Weights of a small transformer language model.
Size: width 256, vocabulary 2048.
Architecture: LayerNorm before each block, no biases in attention or MLP.
Training: a variant of Muon for these matrices, 480M tokens, 7322 steps.
MLP neurons of a small language model. Each row is named by its layer, matrix (up: input weights) and neuron, and shows model dimensions 0-191. Each number is 500 + 40 x the weight over its row's rms, rounded and kept within 0 to 999. Numbers have three digits each.
After each neuron's rows, "fires on" lists the tokens most often at its 100 highest values on Wikipedia text that the model never trained on.

L7.up902:517441564502448514538428525428521508513508498610477574486511481515440489549508497546444507503536458526506552541495439506412480498485459480438552432549504535497514472502476505484528547594534518534555484466509567525536501524497465515515548531504456452549585444477432535546496517480483495491575514489549509515484487426483562441495551532486563455507492532487459505481421544455464499529486536473547427485429472462449516410468491511571435533485573528458500428521513526535462500543448471481459452530492561511504495529558463490550470470584549515510555499520541504429441523457507481529
fires on: " a", "p", " p", "o", ",", " serv"

L11.up128:474495400496533491509532552471512491510529536545452570482476548445553490534495521473523477462440432554458518474485513479486480507505558495532504429461509566477508570524593498487541479407491528496559535502475451503506565535457494515510496531555513491501466492569553521524495541533545484471590470479484425555546472467470482530505565491417500434580445457589540461534462472481541500491492416495541514498499565450517554511479471555543452522426489480483527529419473532467483512519476436426498446488559474466417501596468529436513465517480467480557553501503544458497571444534556496469
fires on: " sp", "p", " be", " well", "ind", "it"

L4.up1014:565508442501517511503514524495558473533496463526506548500459463480525569507492424442540508510515507533548515462483467488487479506481524449533486500489455521533440578462581519379513506477483515479560461414451614494461496519500408490594452521519493489468497482516489518517447468523495553513492437531524456520427473493456504488468515537481500464439500487513446481480522551482514429547423475541507457485437551482479482517532424473423461505530518446434485518440524492512502496445497477442544444575473504419476392560458480518543525529463498487470528537490506524469478429538556553502
fires on: "it", "ac", "at", "il", " which", "p"

L6.up341:455507510557465522490484532562501405476512574506544554549503459510440545490441493485466505554510485435476418557460490457523525533567493569514512538504480464521478584540502476470548444504446502508556508470546473482502526542472562493458534450525497519514522511470452454491495583529492472587534441472536419463486451488468532482490513448513449486619542517463416441586567509420426460536536502511547559459492506479493515573509497483496482493467495530483466466507547516502545471513411483446524507560540502533454537599541564427468514468517468478554493527569542461506430520494493539461
fires on: " |", "==", " of"

L7.up777:530491551509400508575523447491479379510496498448442496540558495488524420445559477510479549487555562556500559542548568514535522464425472488492477472520443510484487481534497557506502507497465558528547508501563497536469484565527528491551498615544486538428496487549547479491439473540486515486542489549557488468495499464491537507455485476445555491565462524494530509461540496490461515525479552543491484483498555433427547499483464509504584490435431499483477471514529512556574510559534522435425484492511599461430517556478475510476493516472504452484474516469537536564488521543506452479
fires on: "ch", "ate", "ike", "ap", "own", ":"

L4.up565:492487509503407517510477530501482518416540548473489511510512514523541530506498465532425509568453502442377503445482522448517472505445471535528557396482548408471512504525524511489593506506531494548572527534449531542527543525463489466510446519516434522441453456598559530528438517463521479433522501518499503511482499540520499432530594476439529503534494469581530508531529501502498472575482477493497480439490578515535479486423502389522510565468515538510557497512505469539482444498507482546474475524526575455463521547471509477462531465559471491588530429499430499528517467537480523416
fires on: " pop", " of", "==", " more", "ather"

L4.up119:443504460541451548492447472560530462448508514499507478515540486439484519542532514472550424517478529500508443513488542483510450549554473480481520493475524460484432550459560459523515447543542544520525516519515576504591479407516375539508454529443509510526553449442562501481569554475489520446505506545471470476457521552498460494435489505445496561468461554534502443444461519499433450521424472415553543546512482565522487542465459470503601504523496484434502493520499489521548528576500467488529471500490420541434415481510499503541471507499442564468535505473506488475458553424518538558
fires on: "te", "a", "ode"

L11.up636:505530527467493537418432535453501532453530542498551498478470456484444447429492407475494512487502505518420515459470536558458457529468545482515493544532534555496506549500575525490491449460531491465469503493480465500440489478544471517434478436411471507491479514571540590499481483445448529433498528569519511452541458474473517399487473558564506485411578469447515474476517527487499588515468511552535520501456495520513445470551462451476483517499459497526531530602553472426505538440455484445508487552568553507503490477508516503458590518522506532528493521508551524480462511489491562495
fires on: " C", "ar", "re", " c"

L10.up768:552494485558504521483568560471475531522477506568445526525488475553497427527469490450491549489493525422449452508529570478504510467497471531545590529556484562456538479498513508506467535525419493428521547493494431529576536450569429421557519449540514562579451540516500517494510543544468519414575489524548453478455523491461491540511510514446496562496534520566464522536535470516501554497555477570482528493505455526554476549507405477506518541468506538570488566467512606544505452477421481523486532485503527490478544520485485481468435474570422529460412472530516535549469497410530521500
fires on: "S", "R", "M"

L5.up847:492499579510525482434527503447574437418507459457421538467504540581472528500445491581431525470529555499484532382544495481529594491411482509495530460580432521492525450466481525522516405417483470503482530485456385516499537538551532532473568493495501500457606484508487469485470499504503442504477472531460487482451493477527464483492478512441527455516488460514404456445472531505552528527548516552483472486481540474555495496509449521479456492433485462479521509461522536546439530491500495482438612453479525576524539500558481505496528497448540498492409492522429514525523531401611518523
fires on: "im", "em", "ist", "ar", "per", "ur"

L7.up901:477495475528597469524540575553531530523454515504429420554480514523505468516509454526500493521439489555501536467493485536444514486456417472551567488574542473496515555546502580437460472473462396486457525506465428553549492530475518529479525488475507508515507515554489522489530539519497528430506511509501521523452516511507571521537557518455513545483511556511454464571462477425494442446468529501473502453563398525517578507456426510451482520548413457538502558400486483524519546506440499536487524522511546514475569465418481491497466551526473476451469592450558603511425502514554506541
fires on: "S", "D"

L10.up664:515629433516460510487546418494524553487509502575466466487377541547453492498570483470525511536595558450466556510560455594491507501501466493457434586585482552543511491504470540516442527505536539456543520509461562503481502485515483476497577426476489506523467463462510483490530421520484521464477439473534491498524474463482480456528578507512503517564460475502459524489515545466548464480586455470485578518506558535508476513518488506419468439524497514536539526453522486469510542477536454533485511459477496474566486424458529458478523473470531452466471476506542456616446510525578539480
fires on: " C", " c", " in", "0", "an"

L4.up1007:527473583523531527540417417540485489486525456449505532454484503482492488464504490495506576494502470505468497477505557483525508416470492379533469478498503522572491468531545512511537464540567490531515490496426467442457490512540487470545418480478513481508473471526499536532456576505459507516463488527489517467440515492516555500449524454433535574518503415496405528539512493558498524505516484557468534464528531499455558456533449406562531460503473465498500479446491456539546462535520561454525514486451523510511520512480544516503453595533592517500467508493538576401525514510520553533
fires on: " by", ":", " /", "ap", "N", "amil"

L6.up860:480456450478551491488525535509517508503548564525531562521496536534503564517496482465499478478504454465473484510467488498461514511481474489517522535554520586538522515485494497523461495488506465520606546451521528442478592585462461433488537458499486550510434421494481504494528530543472462511510424478506465466515457442480471457469539533485489458538531491493500496557562547495523454469469365477524479430565497413469548551481539492525510497489516520549451504497512501499491443439466432491516549518502559525433503577453450512521433491449512511484480421514475454570462534572534461611
fires on: "==", "===", "ain", "on", "im"

L7.up37:450467544478565541581497495537538522461501502472439538538495518563469468557502466540502523556454533544434506480446469478484494414495498499476484474446449451409541546580522509532545479486540532545505501458557488524528435537483505496515541441466444572469463479546535540483441514456528437531557432533492402494488453516465467488510552516504488540536497500485511459464439431488522425517507553509476476474498562561510522466447489476463531507502499496419492527515484488510462545444447465493446504553498519410538452493527518428464550383493494484453526463550527513470476446500516579497
fires on: " more", "^{", " West", " cons", " pop", "es"

L11.up693:464538458458512473505463551448426473498550498514561502516448527507515550503484494474449588527504479529461522532536490587476475518427469507557520481502480530513507471535492542472455496511518490519554555540510488503537479439503505524449535507541525467530517469523530474453469483537500556439549494462485496488499500520571456485470516442510491516431532529514507480478486506458482531517496509490530537589434540555464516566535483553450458487461523475485565529539650477460484467467412463456541548475545472418493523474480522389418515518402467544463475445563548483456442410520564551510
fires on: " Sh", " F", " C", " c", " R", " |"

L6.up929:506587490505548488565508499524482497500482525562605575495569443444486482553429517526456479525553436388536562500423520481562472538530503528525457434526417494498503569471516442581518506519498482542469538446484440491470527550527517529477522517555517457494518464480536510527480456516441532519545483470456460511382475474511578471419482477527538426472489510514479505548461529474480483497513515421477510551518467544506520467461491487501473536479540509472461453455519494503549539502524435462571399549543475513510520448484517479493518498489515546532495509549492511499466497513557572460
fires on: " |", "ele", ":", "art", "el", "s"

L4.up853:456458536550449518444589491576597439482534534484405497447480475492550534553433569526512576504503457475548514520493516526513551473492495496503482469494486486526425500533547455492566496462409489530515531487472503479428454539438512519523446432496503488521466470546531556508465484504467485542437485501598424465544472509511533572412473455507506433502479459496468588518453484551435473479501490511544585494444516565479531466507438399506479495489511419454573537565548450508516414458485525543533506517478467431530417523519556545500515532504490488530527527550411453486516542521476520490
fires on: "N", " in", ":", "s", "en", "ter"

L10.up649:523469543514487522478517569479512467576481512469511597479519514431484422535524491437538525511469493534497487474612592518542519534445540575504558512502535518510495502484490541470527486593436499524500521484473510447502506480513525514525493514538438582581435494490494554501523520464427537495524477400516525496440468492447538546532436508519495487502497492510478504461487428555467535536510482546464490481565519487487490511398469585464512531549576495534494554500470559473457511390486498467541514592437468498463472521497544486483497510505485446486456539447488466512536480490544487457
fires on: " m", " st", "M", "oph"

L8.up819:552541472531548593526477496501504473472492532530423502484455494552507493410572516531480526471474466494480563494478470498493468499443512499403485467499539512521489538484478481450482449450494457480509533547521553486499538503492484549492417479489542569385512559608486530543531504477481459483540505501496479458495447496475493479450567509401438466499525522545542556424582515441498560520510481517562552483441423493521481483505568541489439480475534466488520585500502476560494507518505517544556425496576581491505553451544443491543517439549541512511445500495502532506503440530471450516
fires on: ".", " that", "hen", ",", " when"

L8.up520:521500463485511526510564548487467498520461512466475510556482453504499559465479453485543452437478521527421482527567546498431478492493494485491499489501515545557461561529453494471485512505479481526499472508524481502490477518497469557543413476471491502555482509518545476566527496491496493507554514518532498497518458420495466501547522468464485551556454483505577471442548452511548548548555508553520522501464434483494486483487473495474513460406503505517441467504510475536529464490474455488571471463507482526509531457506471492482529495556511544503519509541477470533464563496503501467
fires on: ".\n\n", "."

L6.up791:433501490493507447465523556477559549476460530490521488481514447511508515521479489558474524572552470403455503457463475505486456543477471498460484513458477530459482523527569418484471506483532524499465510490533482524525426542478535514505461505490506427532520516498489483466522549475508511506540471446479528507486462537478457513530589445468468480574536420564493494468542542456443468499495491547561463494526527472446520506590539505471533508522503449476509545456493452435562534503503531461490516524483560498434452566505507393527535511651431464455460480547583577550489511438488500541
fires on: " |", "at", "m", " that", "und", " also"

L6.up144:543525475504523416560490475448502540522464602470506554505490508516503536502517477483500522543499570495484528497533489462541469464585441587509510430444532582541458525553425445457437485541519539553478516459420517483456474461461479481441524549513609537561481475516472514506531550566435498481482506473518500487487501473491523587553431543513510523429448565456499448532502561461500466518430545463549488439536514499518532572475536568530483479487558504483460499470504563468505504462459506553479506488581514486500603542562461554480443528495470474482474524486499509509458502530499534524
fires on: "pl", " a", "ed", " to", "ing", "ly"

L7.up24:476485565472480514512504421536477479505484532605492539492510532471459463554569486491494475534445455495462519521511483490435537408510433531489495461443507473483587556508481555503491447554498484549556518493530487489499528438464529510519536470495466506482504498461487490548534482458507462472569492545495546540457504445498509427470538525539586485535492516528425468508486481544475539484442541494532552539452532549478500451481554563442487471450514487491519485457618480492501509500543419388478566495518565518467530498519513523522474562530471475510535613512512461482525529522487554496
fires on: ",", " a", "duction", " |", "ound", ":"

L4.up552:536531442545462495448459498506481498461498486484553569474409523555465585466494453476585466420537489579459442563481405525472475454475451514462453457468528498507493509485484516457486518544514506557555477503550537518436484501473468539468496448521459499413502462508469483510532480498450482486467546500513488451472499445438498462465502562478520559487459448437511474391442439526469519455454602550492552546442437562514514481467523592463509537447554579452456539508542488541541449520493569492512430494448522460511506451523473475531477562469504481410444505521389476539488524491513494539
fires on: ".", " |", "′", ":", "|"

L7.up54:532472478429492475501571519499480546495487532465468513492525478465516483450514497507524512484469588457442431501529468570446506508468548470463539485503525489516440523500464430478467487445491444475502449460515463488472448535493569492543438439412485484572503506507489506574429472503482511469458473484535488537475505456446489510562459470504453534495499405477546508447532481487537608486467503526486505537532517474443434484542494522507509495458462498554464454516502467515559460460495423503515508470505466509438515450547481491463538499550496503484520507547469541549517515481521439460
fires on: ".", ".\n\n"

L4.up443:486534449515478470450483419501436519465507505590456487478598487428465554497546462437483530541468528470473546507439501447570538559552524520452528532456525518560564529602510461461488448517537461534456530509469478453472531456540459586506477493514575530506526446524455450532493451478427525550446464471518466506577477449564455539579467474460550535494540534510479496544552526446506514462479502534501542479466438577471578529516522558447572510570537485496572472489525494505492590433504509549480438520499499492501472559506446549491430503432492451490505469496458445545536465496464487516
fires on: "il", "ill", "it", "pl", "ed"

L5.up911:501511592520424461606537465536408503562484496496524499467570522448474532481518476482540532519540489475526547509531493551503466500557498517552489437585510513558524474495488451524569581525532556475510523427517493490477487466436472457427478488509528543489477493466501444444545452522531514476547499553537443460518499531485428594569480582420525493473493535532518501464471561537464516501563540489515486522546498505417508474541507483550483513443512549516533470411531480486523484457457567534461496496544524519398491554519459518532498466490470478460509516476479421552561522492479530505
fires on: " to", "/", "ed", "ation", "ated", "ased"